{"norm": "layernorm", "positions": "rope", "rope_base": 10000.0, "qk_norm": false, "parallel_block": false, "init": "normal", "init_std_qkv": 0.0257, "init_out_by_depth": true, "lr": 0.000606, "lr_mult_qkv": 0.7, "schedule": "wsd", "decay_fraction": 0.716, "doc_mask": true, "dataset": "wikipedia_en"}
MLP neurons of a small language model. Each row is named by its layer, matrix (down: output weights) and neuron, and shows model dimensions 197-292. Each number is 128 + 32 x the weight over its row's rms, rounded and kept within 0 to 255.
A block is one neuron, or neurons of one layer that tend to fire together. Before each block is what it responds to, as a language model described it from the Wikipedia text at the highest values.

Description: Title and institution nouns
L6.down1356 [106  91 167  99 104 140 131 114 151 144 134  94 159 111  50 112 135  93 122 122 110 150 147 127 171 145 125 140 174 142 103 179 108 126 155 106 146 172 173 102 130 124 127 139 128 194 132 110 118 138 114  80 147 125 150 101 124 138 113 128 117 117 190 109 169 137 180 128 108  61 145 122  87  98 104 114 116 142 155 140 185 114 113 137 157 100 134 137 212 204 110  77 175 130 187 130]

Description: University in institution names
L2.down300 [107 141 128 122 145 141 151 149 165  83 125 164 157 120 147 129 124 171  88 121 109 216 151 130 162 108 179 169 139  67 112 155 130 150 105 128  79 113 135 104 156 143 124  98 197  74  92  78 130 114 114 120 183 156 139 122  92  93 161  98 110  70  43  72 110 136 139 129 175  85 169  64  62 169 106 101 148 137 108 112 126 157 153 150 140  51 149 193 112 144 170 144  74 141 219 159]
L2.down424 [ 97 165 118 149  92 115  37 100 155 106 146 213 125  90 116  89  75 108 156 110 146 166  97 113 124 123 126  85 133 121 108 157 126 103 136 151  15  87 156 131 112 161 127  89 149 128 136 135 178 105  99 152 160  44 126 128 119  82 118 113 126 139  63 110 126 178 134  91 133 152 145 147 146 115  72  88  57 124 128  89 120 182 132 175  68 134 158 132 178 196 161 137 127 155 127  99]
L2.down459 [103 137 108 175 124 104 119  87 107  99 206 160 136 112  92 197  98 137  71  94 133 138  86 181 158 121 116 144 108 174 114 166 168 132 123  78 114 125 113 101  96 179 150 191 124  84 182 162 140 108  73  60 128 148 169  65 153 170 127 120 141  92  91 112 125 111 106  85 135 133 137 158  95 112 113 138 154  89 119 127 113 126 161 149 183 122 132 139 191 167 135 125 117  92 130 155]
L2.down607 [ 50  85  86  91  99 143 153 122  95 174 105 108 105 155 129 163 160 136 150 148 139 187 101 154 183 136  89 139 162 179 152 150 140 102  75 128  51 172 159 143 152 124 150  39 170  92 113 153  88 146 137  87 150 101 151 182 113 121  96 162 122 104 117 178 125  88 142 133  82 112 150 122 113 145 100 176  85  86 129 150 142 128 119 124  81 104  99 126 138 146  98 124 162 116 143 114]
L2.down967 [171  85 115 169 105 125 109 194 115 152 188 123  83 130  84 159 170 142 106 154 151 110 124 104 166 179 173 147 145 179 114  82 123 140 182 191  99 111 117 120 151  96  67 138  92 105 137 211 124 123 134 161  96 129  75 139 158 233 177 124  74 171 132 121  69 118 128 118 163 168  87 175 149 116 159  44  82 102 148 113  75  94 123  89 151 143 139 129 166 190 149 160 188 110 124 151]
L2.down1060 [144  69  89 160 201 148 118 138 136 119  97 160 141 109 128 113 165 130 122 126 126 147 106 106 154 134 111 116 126 123 211 158 129 114 116  73 121 136 108 106 106  97 136 104  75  95 133 127  70 159 140 148 188  78 133  85 111 147 104 159 146 172 124 101 120 134 169 151 111 171 142 144 173 132 121 104 154 100 113 164 127  91 136 139 133 127 121 104 172 126 148 142  98  69 143 119]
L2.down1137 [112 134 136 122 175 157 120 128 172 126 147 147 106 121 125 146  84  88 128 153 165 131 163 132 125 190 100 156 134 159 135 125 122  92 140 142 104 176 188  96 118 136 134  88 125 148 151 132  79 144 163 166 155 146 115 114 113 164  86  91  71 138 136  94 159 174 207  94 166 125 135 134 102  70  33 133  98 125 110 122 180  78 139 170 121 121 100 111 139 167 189 160 119  89 129 169]
L2.down1378 [178 123  84 141 132 115 133 131 119  98 112 122 131 141  93  77  98  94 145 144 136  82 134  72 103 110 144 146 108 118 137  98 128  84 126 119 158 138 168 145 130 121 140 159 112 143 184 144  63 159 136 131  95  84 170 178 130 109  90 110 129  93  79 137  98 162 176 116  64 147  96  87 119 107  93 113  91 166 176  96 143 115 110 105  50 138 134 192 130 165 120 131 104 173 120 100]

Description: Location phrases before place names
L6.down1383 [137 140 114 119 149 151 147 164 143 132 144 138 115 139 125  81 134 112  96 149 163  90  88 163 143 176 127 161 104 165 157 136 111  90  94 153  93 116  90 122  75 134 129 170 104 113 117 146 152 120 122 139 130 135 121  93 141 129  60 136 124 109 129  98 106 113 112 155  94  47 166 158 142  77  87 119 123  80  74 181 135  38 166 118 110 120  84 177 108 146 107 123 144 128 186 151]

Description: Word endings before clauses
L4.down381 [117 114  81 148 125 153 178 113 195 113 114 150 101 121 154 106 152 134  79 116 124 177 124  92 107  79 102 155 182 119 156  78 123 107 211 113 125 100 115 119  62 146 141 107 178 126 132 100  73 124 166 147 118 104 131 118 138  87 131 131  63 128  92 115 102 120 161 126 129 131 107 140 168 135 113 101 108 128 116 129 109  98 162  60  86 131 106 122 133 128 133  89 118  67 112 128]
L4.down566 [113 149 115 134 125 146 145 125 139  85 189 126 193  96  61 130 123  95 146  79 188 113 170  93 131 159 153 141 199 146 170 136 179 116 129 117 131 125 166  90 117 149 120 164 161 191 119 155 120  99 115 100 176  91 153 127 125  64  93 150  92 145 166 134 136 175 152 170 116 111 128 108 114 144  71 104 117 110 176 133 196 170 167 122  86 121 151  86  95 112 112 158  96  77  98  98]
L4.down705 [129  89 137 145 153 128 112 113 112 131 159 187 130 126 114 111 146 144 129 136  68 111 165 119 194 118 131 124 206 145  24 164 144 179  73 138 142 136 149 105 130 139 189 157 152 175 153  72 100 168 128  83 132 128  76  72 134  71 106 121 115 120 118 134  96 125 178  79 127  47 134 154 176  66 129 112 116 134 181  64 123 124  86 105 105 134  63 116 164 135 131 159 137 168 126 127]
L4.down726 [125 101 116 118 110 177  93 130 212 159 141 143 127 162 123  46  83 101 152  75  74 120 199 114 124 100 134 141 145 118 153 138 150 176 114 116 135 102 134 177  66 151 106  98  94 144 168 106 122 103 166  95 124 136 136 148  81 154 128 194  79 116 151 143 117  91 132 112 108 150 129  63 157 153 184 106 176 140 162 116  50 123 118 133 139 114 102 140 101 164 110 118 114 122 109 172]
L4.down809 [124 124 169 160  89 127 169 104 100 144 120 136 164 114 121 111 164  62 140  79 125 152 185  88 136  99 164 124 156 110  85 146 134 123 119 135 107 113 124 140  72 120 145 173 181 147 141  94  75 142 151  88 114  94 152 124 117 122 177 123 126 188  95 121  79 107  89 145 110 119 194 115 139  61 119 171 113 142 154  93  82 127  70 123 158 112  95 115 161 151 146  76 153 116 150 156]
L4.down1120 [152 131 145 121  52 174 138 121 179 127 189 120 165  79 120 149 138 139 112 120 128 144 193 134 132 147 146 158 177 144 155 140  95 133  75 145 114 128 122 135 135  98  84 170 136 146 137 183  89 153  79  92  80 153 159  99 130  82 151 102 146  95  72  68  96 111 137  95  52  88 139 127 141 183 121 102  92 133 157 114 172 127 154 136  92 142  73  90 147 147  61 113 164 132 158  95]
L4.down1204 [112  89 184 137 110 172 123 165 136  82 125 110 140 182 124 116  64 126 157 132 123 165 157 124 136 145  61 188 191 123 109 192  90 181 166 146 182 157 115 123 126 136  86 114 133 143 138  39 127 137 148 166 138 190 148 103 132 115  88  88 143  91 127 152 148  86 149  93 115 124 123 114 148  66 126 105 129 167  99 108  80 180 119  90 150 175 149  99 109  43 122 141  91  96 104 165]
L4.down1314 [128 178  96  70 110 117  80 102  92 110 140  76 169 150 114 177 125 179  61  77 116 122 101  61 116 142  88 126  93 179 140 100  76 104 194 130 174  96 169 106  97  88 112 134 156 141 132 158 102 125 118  96 106 170 124 131 108 140 128 122 166 112  99 128 158 163 116 173 146  88 128 160 127 142 103 147 127 122 104 125  62  77  91  54  99 156 117 170 134 153 175 111 167 130 170 154]

Description: Institution name heads
L4.down471 [111 139 135 158 128 112 190  95 128 155 132 140 105 112 120  95 121 199 182 119 166 111 178 149 168 135 147  29 121 164 122 182 108 107  72 176 150 105 116 122  73 148  93 126 178 162 134 156 161  88 129 143 146 109 199 132  97  73  65 151  98 153 139  95 139 149 145  99 159  65 190 121  90 136 127  35 159  55 196 127 128 119  93 161 192  91 122 102  95 154 187  98 148 123 163 149]
L4.down580 [104 159 190 127  91 166 120 166 140 107 176 156 126 114 183 113  94 142 109  99 134  68 190 132 192 171 110 150  80 116 181 176 149 164 142 158 134 165  67  77 138 114 149 144 118 124 139  69 129 130 136 152 166 186 120 165 125 113 126 146  81 125 111 158 123 135  83 140 119 127 122 134 104 125  98 192 125 127 107 141 124  48 144 139 167 100 189 110  87 104 137 125  87 154 200 118]
L4.down623 [117 109 126 120 176 175 135 113 147 121  83 136 163 161 152 146 128 120 104 101 159 168 140 128 189 188 146 171 165  88 156 101  86  81 151 135 142 119 172 130  81  99  79 130 151  90 130 131 131  46 159 131  91 148 111 140 139 146  85 138 229  90 119  95 147 110 125  95 141 118  81 149  91 116 115 169 147  84 183 189  73 130 132 175  66 171 128 153 112 122 101 103 163  65 114 172]
L4.down658 [192 151 112 148 112 144  90 109  99 152 161 136  72 148  83 198 153 219 124 122 136 140 118 143  63 115 165 175  95 110 135 187 149  78 164  92 145 123 100 102 134 146 100  78 156  99 114  80  62 101 132  91  96 183 148  49 130 111  57 160 151  76 106 129 111 165 240 108 138 149 109 158  97 125 120 134 153  97  96  93 131 176 119 144  85 125 128 157 142 169 141 138 158 168 160 124]
L4.down773 [102  90 139 121  98  71 133 113 175  74 105 164 140 137 144 113 132 130  65 168 108  75 123 169 126 100  83 153 162 143 100 115  72 101 107 136 133 137 167 137 123 147 100 163 136 197 126 138 126 107 140  63 103  71 162 118 166 140 113 191  65 138 108 177 155 166 122  71 118 142 108 148 106 110  91  94  72  89 148 104 200 117 150 148  79 136 120 124  80 183  78  56 148 121 141 230]
L4.down867 [132 194  97  87 150 195 126 109  81 153 174 135 111 149  71  89 163 141 140 134 142  94 135  90 136 175 148 133  82  81  85 146  47  77 127 132  97 101 151  96 127 142 165 110 118  97  96 160 160 120 168 129 100 104 180 160  89 122  70 108  79 108 112 136 128 138  45 126 139 110 146 107 130 142 126  97  98 129 112  27 109 108 136 163 138 201 137 144 162 162  99 157 195  79 174 131]
L4.down898 [106  88 165 100  91 132 102 106  79  74 137 133 121 166 169 163 136 120 131 103 115  88  80 138 124 116 116  96 126  96 131 146  84 127 140 142 138 148  98  87 120 127 111 165 102  70 140  88 121 121  80 150  97  72 122 149  82 103 115 124 141 171 121 104  94 137 161 148  89 114  93 126 108 146 159 157 137  98 120 100 143  42 138 126 113 129 132 130  98 200 160 107 137 125 127 139]
L4.down1329 [ 91 102 160 161  68 130 134 191 103 148 130 206 150  98  57 100 115  75 203 138  93 162 175 131 103 132  93 135 179 148 190 126 137 133 127  94  68 143 118 108 158 119 128 131 145 137 163 184  96 105 102 105 117  77 146  99 120 156  58 105  64 129 118 165  59 155 169 117 107  97 140  94 146 194 144 120 207  60 106 120 113  83 105 103 123 129 142 126 113 113 175  68 132  95 144 157]

Description: Split adjective word-endings
L6.down488 [149 109 148 122  97  59 166 155 142 116  84  86 140 164 115 132 124 123 141 108  96 135 143  90 143 153 115 100  90 133 138 145  82 173  90  92 139 122 160 159 105  99  52 133 172  83 160 136 144 123 178 167  90 194  95 145 131 141 140 102 151 112  97 154  71  56 122  97 144  94 121 132 135 116 105 177 149 101 128 132  77 152 145 146 143 140 145 133 141 143 139 116  33 171 156 113]

Description: Mid-word pieces in names and numbers
L4.down42 [152 114 119 162 148 151 141 113 139 132 110 147  98  81 184 163 131 141  90 152  37 128 106 106 134  78 177 151 109 161 123 143 142 156 109 146 152 102 116 143  75 109 111 125 188 167 163  83  83 121 119 132 107 124 156 129 136 158 102  91 117 122 104 100 164 182 123  91 148 121 130 186 166 123 111 134 138 118 145 165  82  99  71 118 157  95 115 132 196 101 166 143 110 106 108 129]
L4.down475 [136  58 133 108 123 167 188 102 181  98 133 102 142 148 160  98 159  89 122  95 143 132  95 108 154 125 204 184 137 128 154 132 103  75 123 150 147 141 119 145  93 172 134 166 175 152 150 125  99 110 130  94 134 144 157 133 135 149  47 108 127  92 125 166 143 162 145  99 132  75 107 167 145 151 141 197 170 121 102 139 119  69 166 107 147 116 177 171 125 156  83 173  36 123 174 136]
L4.down525 [146 119 167  83 122 160 125 113 209 147 124 195  65 113 114 107 136 160 188  88 119 174 188  93  98 109 157 131 122 131 119  97  98 164 135 152  82 202  91 151 119 177 231 109 191 106 124 200  94  94 188  84 112 166 117 128 126  95 165 128 116  90 122 123 182  60 104 128 114  58 122  68 155  91 134 110 166 124 132 137 110 154 167 148 121 127 164 107  91 127 150 150 149 151 107 160]
L4.down558 [121 196  82 137 109 115 132 142 117  98 104 102 141 144 152 150 183 191 182 119  87  93 135 145  91 128 124 169 100  74 163 191  94 132 125 108  65 194 126  99 158 194  77 183 117  58  94  43  88 151 190 116 186  92  69 127 156 150  87 146 154  81 112 105  60 137 183 121 127 123 117 165 165 133  75 162  95 114  94 102 123 156 141  98  80 133  66 113 152 106 157  95  65 132 125 135]
L4.down770 [107 107 114  85 157  86 140  94 103 119 138 117 109 124 171 124  47 121 173 119 127 179 181 152  86 158 169 126  89 170 152 189 141 135 165 126 154 151 121 127 171 129  91 122 138 113  60 134 136 123 132  93  85 120 123 131  69 102  82 127 165 187  95 109 164 141 205 147 119 128 112  98 156 132 113 114  97 105 114 106 105 147 142 194  78 188  81 140 161 156 164 117 135  89 165 116]
L4.down1029 [154 151 135 116 125 137 112 123 177 148  87 119 114 118  61 109 137 153  90 141 149 120 148 103 104 157 142 151 154 111 148 143 149 123 205 126 145 127 102 116  92  96  39 143 152 174  95 122 101 160 128 124  98 133  95 140 145  96 124 121 129 156 200 183 158 119  61 122 154  62 151 114 135  83 136 111 104  92 151 165 162 138 132 152  89 107  71 131  68  81 133 107 162  99 142 187]
L4.down1394 [145 138 145 110 116  96 140 123 169 111  99 139 111 197 190 119 122 133 116 166  81 114 146 156 116 162 141 175 137 145 101 127 128  82  86 152 113  90  70 138 125 170  73 114 156 164 102  70 103 107 178 127 184 121 125 177 113  80  97 135 145 125 151 131  86 160 142  94 121 115 113 154 110 130 173 200 165 118 104  93 163  96  75  86  92 193 146 102 117  93 123 122 123 206 104 144]
L4.down1533 [103 173 112 120 121 118 176  62  96 142 160 143 165 147 125 194 131 172 150 129 102  79 117 180 102 123 104 106  82 139 131 132  85 195 128 158 150 143  45 147 128  70 126 111 121 125 108 141 116 122 102 170 149  50 141 175  91 133  87 123 110 148 113  96 118  89 193  97  93 202  86 136 110 166 123 195 165 136  97 159 116 197 180 123 119  77 172 112 167 154 142 110  84 177 120 126]

Description: City and administrative-unit nouns
L2.down734 [132 134 160 115 160 187  82 138 102  54 180 145  96 108 107  87 168  83 144 194 147 156 109  94 142 141 168 155 119 194 154 195 109  95 110 107  89 197 136  78 153  74 136 102  92 144 140  93 102 148 124 115 134 127  89 114 131 144 149 164 114 161 148 110 101 128 154 149 163 117 118 118 127  51 173 120  32 109 111 116 199 174 121 133 134 123 116 100 147 152 139 173 123 118 179 139]
L2.down824 [150 158 183 125 101 101 199 146  93 155 160 169 103 146  71  82 129 123 115 152 120 121 174 139 138 103 123 133 157 151  74 159 113 153 121  93 130 117  87 118  95 122 173 159 143 105 127 160 139 108 148 138  65 115 112  99 130 138 129 124 119  86 125 158 142 124 165 134 160 151 130  72 141 159 143 143  99 154 113  82 135  78 145 119 113 123  17  87 122  84 124  89 173 169 129 158]
L2.down844 [143 107 181  84 162 129 106 105 124 176 186 170  79 144  99  82 102 173 125 157 121 135 194 174 106 156 115 158 130 152 116 113  82 159 127 141 199 150 115 133 167 140 178 141 107 124 135 111 124 126 156  97 190 100  85 168 190 160 113 160  88 114 184 141 194 123 206 118 211 117 141 166  98  64 127  86 113 173 151  96  85 127 142 171 123 146 136 117  95 181  82 106 134 110 179 160]
L2.down952 [112 155  75 136 169 118 134 151 110 182 141 113 104 156 134 114 169  83 123 138 104 113 189 107 178 126 127 143 148 122 161 147  66 141 106 154 113 173  86  99 160  73 100 177 164 109 111 152 188 115 142 146 171 143 112  84 143 178  76  38 189 118 172 204  87 148  88 162 109 127 157 123 117 112  89 107 114 111 121  77 173 122 145 152 118 183  88 116 166 109  88  83  97  91 146 153]
L2.down1143 [ 96  87 188  82 165  82 122 147 133 150 159 154 157 174 156 116 111 148  84 118 129 179 109 127 112  84 115 146  99  75 130 165  89 100 206  88  86  85  96 146 186 139 132 102 157 129  94 110 110  97 133  60 123  97 138 126 115 142  91 165 130 117 126 154 103 151 200 111 131  98 171 158 133 137 108 124 103 124 111 120 152 112  67 151 153 102  96 144 115 169 141 162 140 142 129 165]
L2.down1375 [141 166 164 133  85 101 140 154 107 126 131 139 115 130 128 102 147 140  92 131 185 187 112  89 148 130 125 149  85  89  88 103 137 118 137 109  79 111 151 137 135 139 119 126 117 125 132 129 129 123 198 100 143 121  97 146 106 140 173 110 149 134 128  83 163  78 154 155 153 114 153 106 138 174  90 124 150 115  77 147 167 191 134 135 132 173 202 143 146 150 159 103 164  90 181 123]
L2.down1384 [122 134 154 157 139 130 184 154 135 101 172 181 109 118  99 124  58 121 118 134 157  79 138  99 112  95 109  83 143 131 123 152 136 120 124  83 133 141 110 168 137  90  88 101 152 167 107 159 150 171  74 154 144 157 116  80 126 131 123  82 142 206 104 100 144 144 181 106 132 105 166 118 125 132  92 125  52 106 102 181 166 208 120 125  96 146 107 150 145  85 121 137  92  95  96  91]
L2.down1502 [153  93 134 139 221 136 159 157 134  66 123 165 162 130 109 164 165 115 105 141 113  92 113  72  99 132  84 137 100 146 118 110 112  83 126  46  74 124 106 115 158 143 100 113 129 148 128 147 132 172 153  94 207 143  91  84 139 173  56 116 166 154  94 143 136 162 118 163 150 112 131  91 184 193 141 121 126  66 157 126 131 142  91 160  95  92  59 137 124  95 148 148 107 140 185 121]

Description: Romanized Asian syllables
L6.down407 [173 237  92  67 160 150 120 157 155 101 139  97 169  89 114  89 145 132 132 162  62  94 114 146 106 185 131 147  80 105  96 140 183 122 106 109 162 113 137 147 150  74 167 146 159 125 180 111 177 160 151 124 183 167 105 142  77 146 128 146 144 130 168 108 124 104 109 153 138  43 170 159 128 104 149 149 145  93  84 133 144 151 159 114 139 123 145 196 174 175 145 111 124 131 161  98]

Description: Word-final suffix pieces
L2.down63 [110 148 141 100 106 193 108 115 146 109 102  92 118 149  67 156 171 100 169 140 113  94 193  84  73 155  87  88  96 167 128 118  96 132 119 137 128 190 101 144 150 126 148 162  86 120 189 144 163 133 142 159 105 113 139 110 179  94 116 129 150 147 137 147  91 160 133  67 157 108 108 106  94 105  68 144 135 159 183 144 126  98 115 154 101 114 126 102 107 203 100 107  93  60 176 139]
L2.down170 [ 90 167 135 116 118 130  97 100  88 126 156 137 114 157 107  98 117 159 142 101 149 199 152 138 114 144 118 114 138 148 180 116 156 186 129 170 107 137 102 145 114 117 118 199 114  98  75 137  73 127 192  96 149 169 124 165 140 141 111 177 172 119 113 152 106  97 124  56 141  90  97  87 128 111 163 124 143 185  85 133  99 121 161  87 113 128 111 156 132 160  88 129 101 121  56 134]
L2.down183 [116  99  85 157 172 120 122  88 123  66 162 111  84 151 157 149  79 127 131  64 145 176 171 101 128 109  99  79 166  66 115 128 138 124 163 183 150 138 102 153 145 115 150 113 170 158 156 136 119 109 159  93 140 108 113 214  94  77 121 129  98  97 144 142 163 132 135  94 126 121 130 157 135 137 111 110 155  89  89 202 154 115 167 172 161 160 173 167 179  84 124 128 143 161 121  80]
L2.down226 [129 121 142 165  44 134 120 129  98 109 140  87 104 103  99  83 160 189 123 176 169 145 124  94  70 146 115 151  66 167 157  79 178 178 128 116  88 163  77 219 134 183 142 163 134 166 134 130 102 123 130 158 133  79 140 122 144 188  89 134 129  77 120 150 109 114 141 165 191  83 147 120 134  99 195 133  84 118  94  96 138 147 116 127 160 134 163 115 138 160 128 128  61 209 155 146]
L2.down335 [ 77 171 159 160  73 145 111 147 230 108 138  95 125 162 128 173 131 139 166 176 127 135 185 149 113 115 106  99  96 131 126  87 119 142  94 146  77  70 190 174 102 126  82 128  99 177 150 149 105 173 154  71 115 127  67 170 125 147 157 132  96  82 115  91 114 142 178  83 147  71 123 146 143 110 107 158 120 132  91 172 125  73 128  96  97 137 147 138 102 123 139 147 110 149 114 119]
L2.down799 [129 117 139  92 147 172  79 158  76 160 153  59 112  80  93 154 142  92 152 105 101 169 167 146 131 120 129 132 144 121 154 133 121 164 135 157 116 140 114 146 223 122 138  70 111 126 102  56 131 121 162 133  99 135 127  89 117 140 157  69 133 209 185 140 156 115 110 105 135 166 100 139  96  69  86  87 110 124 123  98 128 160 141 168 133 164 164 157 137 154  67 129  72 132  74 119]
L2.down849 [ 74 189 188 123 174 156 134 122  69 180  89  96 135  92 158 116  52 116 140 124 123 157 155 158 122 188 122 106 167 101 138  75 126 169 101 128  94 170 163  95 111 133 104 108  88  95 119 104 169 163 168 123 160 134 107 119 148 172 134 139 118 130 140  97 158  84  61 103  99 149 126 156  88 158 134 158 181 153 114 178 126  56 162 139  65 135 108 145 153  95  90  94 145 178 169  68]
L2.down1238 [144 149 168 165 150 194 163 156 121 147 138 113  90 127 171  98 143 114  73 132 170 157 164 123  78 164 168 132  62 165 150 104 149 161  36 109 121 157 133 150 156  86  74 124  59 104 108 121 154 123 103 115 110 132 184 148 105 100  44 143 110  57 114 131 101 106 145 113 116 117 115 164  80 144 130 137  97 177 100  92 155  76 161  79  94  91 121 171 184 100 113 134 133 127 133  73]